config = dict(
    n_layer=26,
    d_model=192,
    n_head=6,
    n_kv_head=3,
    head_dim=32,
    d_mlp=768,
    vocab_size=4096,
    activation='swiglu',
    norm='rmsnorm',
    norm_place='pre',
    norm_eps=1e-05,
    positions='rope',
    rope_base=10000.0,
    rope_fraction=0.75,
    qk_norm=False,
    attn_scale=0.177,
    bias='none',
    tie_embeddings=False,
    parallel_block=False,
    extras=['capped logits'],
    init='normal',
    init_std_qkv=0.034,
    init_std_o=0.0,
    init_std_up=0.034,
    init_std_down=0.0,
    optimizer='muon',
    lr=0.0109,
    lr_mult_down=1.5,
    beta1=0.95,
    lr_head=0.00672,
    warmup_steps=200,
    schedule='wsd',
    decay_fraction=0.928,
    decay_shape='cos',
    final_lr_fraction=0.05,
    batch_tokens=32768,
    seq_len=1024,
    doc_mask=True,
    train_tokens=231200000,
    steps=7056,
    dataset='wikipedia_en',
)
MLP neurons of a small language model. Each row is named by its layer, matrix (down: output weights) and neuron, and shows model dimensions 16-143. Each number is 500 + 25 x the weight over its row's rms, rounded and kept within 0 to 999. Numbers have three digits each. A neuron's up and down rows have the sign that makes its largest values positive.
A block is one neuron, or neurons of one layer that tend to fire together. After each block is what it responds to, as a language model described it from the Wikipedia text at the highest values.

L14.down15:478474481491526477540513487513510496473509468489507478470494492492501510494520526507488491520429529491480497489486479476526536477503504518473543489506487514524494500504472546505529554464506461499513527465473502542504483526516506471472503515522479502510467511525530475509476532501474515514549477492532480480517472459494493512535525457457483483476476476536494474527445459518513480479517
L14.down44:485516486457548534511484465521470507492505494484495476488512489499441500521518516480524546545510479479487476502489505503491513433515529484501523484490499442462484453486522494481510513482532507438502551486480527511495503515521540482489489544529479494513500504468533536477513489501493516465517483468480476487507478472482487526514484535506474526488492492513502499498482487510560506522499
L14.down68:471498511535511482530514484483491501495491467480498494509515575486518514512494479485505476471491569489494499490544521505503527501503481502485517468532493500519527501473486471516497470515487509473527493530514464459461505460450504555517524478488482465512507490526463542480513501469460473477537532494466543471510512495468526513528534473492457512522516494503475517511553518482489536486502
L14.down386:510518462535491522479487510501508475456516555472515499472505510530486513509481549488479510477491490514518522493492530501535512477515497508472469492504481455471504550483473491451505543517476501476447468514524536515533524496505545446482489531482507493515509544492544483493471513495483498526497461506562522517481454500511537511483557498495447514460525478528469493474478495509493473501510
L14.down469:495544504481480512522497540505468520481487498491501466469516466473468506519475482548524471489472477471501532542499477529551524476488520552501530494475517499487481488505494483484514532455486539489517524482467528536498490465512520491491486505534455508515515527515535493455474541494504506504500504519508450470509501532442470528514484493482460519516534482521536523507505452494530512437496
L14.down483:518498505530519484484559525475522471476508511480460471486512465462574533536544502487559483478548498543488487510548489468517495491533468499524499513477463471465497479528498511526502489450508478546491526509516516495488473510506466501510518459539486536487490509486512486519501538527519496490489510499468515473474459547496514492512523537531498521469527491486518510512487473542548508503503
L14.down558:519560537534479483455551490520502504499501492510502478512493519499534463461481510507540480525458527482491490525501496489495492495556517498518447441522502502511485491481507507531490487477469510495453443494529485485490512508495492502480500518481467478499490504493520476529482516483506456498508507523489563517499521515463490466530485499530480484488519493474484544481467466562484484461499
L14.down612:479526500502518511520467502563475529518556510489515480487491479520517463479494475497516490527497502488493550529565469522490525489490537479507471482486475467548520471488448525493475490461532554505468554498492534506463503474515538536495486487518491501507459519511546448458502503513539503498470428535475523521508476503500508454510524532483483495503490457518494489503540495493438534496472
Description: Mid-word fragment pieces

L15.down10:495485493525441510522474531445470469508477503496470502517502493508536526489509495528537517514496468440480510509488459487500479512502532537503517470507469496486516501505492469549482437552513529546509471451510516495473506498542488474511530501462527517480506488478552513478486505464500506479472536469500482516493511518510484518526464511450533477501511462504505496558442509539513469545445
L15.down164:497497523520531483522477442454480494490515543484503469445489513484541521499455502512544479498535566488459536510489538475471494514501439507495481494501488505479509501464479459456487469512509487432471497477510506495506528471499491461525559509499484484521512522550518525512492479512505518491490517517492477539464529506496510509522470505489493502517471527452518507495502476527514464482499
L15.down566:545521497523476502493520518490510442533461499504460491517495483492503499517445489535491483547462507512487498518497485537453473527545522534485529543487495499508485505477551486514555522473555560476552461507489472461527456523524526482488470492494503489472530504496489486500490492496498513471507540514525466501485494518492470509515492521503519490508526474484472521484528497536503492496494
L15.down746:518520480552519533517502486444523494455482473537527489551493513504467470490484502457463511555490468475505502460502521505538480503453493493543461513465505517489526449491500462492520448526533546505478503504529531489482511491495480524486515494511498542534523476481479523536516489504477504480462515483471521500503517482503532526471470516529510512489489505474522495478521511490505484506488
Description: Mid-word name fragments

L15.down19:544532484529494480555527498520494472527525524469511491531508452461527519495494460472500454520481525517501469486491468539501539508533483529494513505469534461514492493548442485465508470498487484459533468498477491532474499490509505516466496479457485515493497527517539476452495470485515505517506512484497497507502484479488503517471502504472548509518533549489461535550465498526503504558481
L15.down224:506512484540534489458481492515521512485502497477462510481481538499509485512467501470538517502531503511525524483517480494475445497496535523474531514503481489492500499490521502475528447519487484531490517513539505529514562488490463478430465482482510478481558485492492514486583493500525493531526472518464510493496520480459542489493499494500474505499474489490459517504524462475539522511522
L15.down356:507497506477496507485558478519459532509483514505489510526507526487458478554491497545519543483453471506538522544473496519530501457480514500538523470467542501520499508491464489452541503471478493489463509494504485490505473478520519537498521516558486498535500531527476488457480462518517496508451505514493487472498482467435488500469514503489496460505504504462519470441487488514504503494483
L15.down726:537501506468523487498500500490467502479538522511476454487505532496562507476517491463508466501464480532494500526506463538477540480464506500478496507501457539514510497500474504520470500504523522481529468519507515527542517518496522501501533508575506479536500530512471455498482484537519473520486493536473453547521527491498487499533510493452499544477494502468517426480522495530485517496484
Description: Mid-word fragments

L4.down189:516490524514459487487497529446473520473471493518569489494499484513464518514498532499478507492484525533491531501464499510512459504504508521480488483472517523513512506512499507512459485480492482501500499490510508482518482507481515515480486501514510540497470480510494503477525488553501537520502496492499517508460478526498533554531522475465522521534528516507543516515492479499466508493497
L4.down441:511491529522501515490477465520478511492495518509530535558487532498449508512501539456506526515468495499431541506445461534467486507513521529529501498462470540489512451502489479482500491520479521456480506441500490535488507454499503502534523499535515493469465461504462537510499532508481516507502495482493506492473500507505536478516519484496493506464497505513522516506474527540480486521566
Description: Split y and u fragments

L14.down27:507487512503493487462516492510446509471535470471508508539501541474489473489457548478507516550491511499526495522571512492522426479487509457489482492533515491491480501524522501511485476476506491503517478475515535473528473502509512506529498526494500482517495516469509493494543460523533498477530521492443467486507546459493540510509499507502518478494517528514503501508476529460497539524508
L14.down87:533484501511531458450515518535456547533541525516499513498553444506457478495502492448491541514527536531472484496494534512554484500527463505529497457475498489509475537521547507466529475497516457539508473458486490478476541489465525492478508499531520486512558461517470482529488503522530492488549525467544487470479470498509505505439486505511517514538460470492526506515472518498522460493522
L14.down96:473499523551510514477480502475448506527461486483515527501468469474487489509471488497486504486522538530500527535558508470510511480517457515539459502498504509487475476509533495552549495486518484525510469548506486490472487494523483522546494472477477499475494467535516502513491473483496504532533472501486488473467537514483525525523475546428494516505461495482470524503470522476474508525547
L14.down105:493502516496510513497527492436548546444479467500477525492476507474501511494500516500462533495504544531483485488487490528497487499512469496510458479523470550473480528507511516474566508517475505489501478518464519493537516506470451498494517530479515485487500473490519493473535486448459484489503514499515523512504526483515514472505487517529494444484558528557505451519474513509428489472488
L14.down173:479535498539500476532511496506515508462524537503492451503475511515474512491514518511522478473499487503531488486500491440490509487477507510484512524483489480543526529529548487494554465474508522537489486492499516531511477500460502477489520497518522493534444508510547514536506519481482485571531464491493498504507468520501518473514493491471548504508489451497492538478507511514501482512484
L14.down181:486480514512516504529474497489504513496495560524484530482487537540551493534456491519474513562529526477475513537470497489509521504501559541515459517461499497512530520522522499453482508509514463481428534521508524538508512498506441478491518526532510508467515508512485508453499529526478532459478501494501519531508464524475512519515472487512488513520494523523494486482520513494499474492520
L14.down319:502485524518503494491482557486501531451514446486456488537491547485495503536526477522516563486480529484498465535500517516509495492510514530484510507525530553501479507514496483511511484531495492518472539488497476485490473533462438513447502517495531482478502526455509493526493502479508460449481506499501515446521493523538487491515506502538520506475541526514488516475513524489503513502496
L14.down515:481464475516464520491474526493478550467517474481493491499464518501507503503504462549521520483469507509515468514485508520547515506500534504474503521478533465534508497474535548458473479475517486468480507462522522463451512560475449490542498485473475523485498493500525491454520489523509462516473531497503477488459504530490519477492487491514537487500482502468428521473571490477518533533492
Description: Mid-name word fragments

L4.down0:518514539511489514493501496452530487515519532556491521495480480523461455473542535498508488512489514484470488533517526539544493514484519509495479518499528482490514531517537467489487507477531490491545525476529513458464481480502503497495510544483495546469511521467467523483503503503509522460457518519494503513504510550522482478490502482487453562490482538464449538445513519482482471476518
L4.down719:502524481437471516469472508466517501501479517496497522524477464562476494504519478513516524499486474557467457518507538511511493517515497455485475464535528505485500537485495488489511445524481494566464481494532459496484533503482519490491530525519483494511482466447482579458523522513503489493519552504488496488498488537511528518534482495473499498460509515502514470473493511527520478499521
Description: Word-final name pieces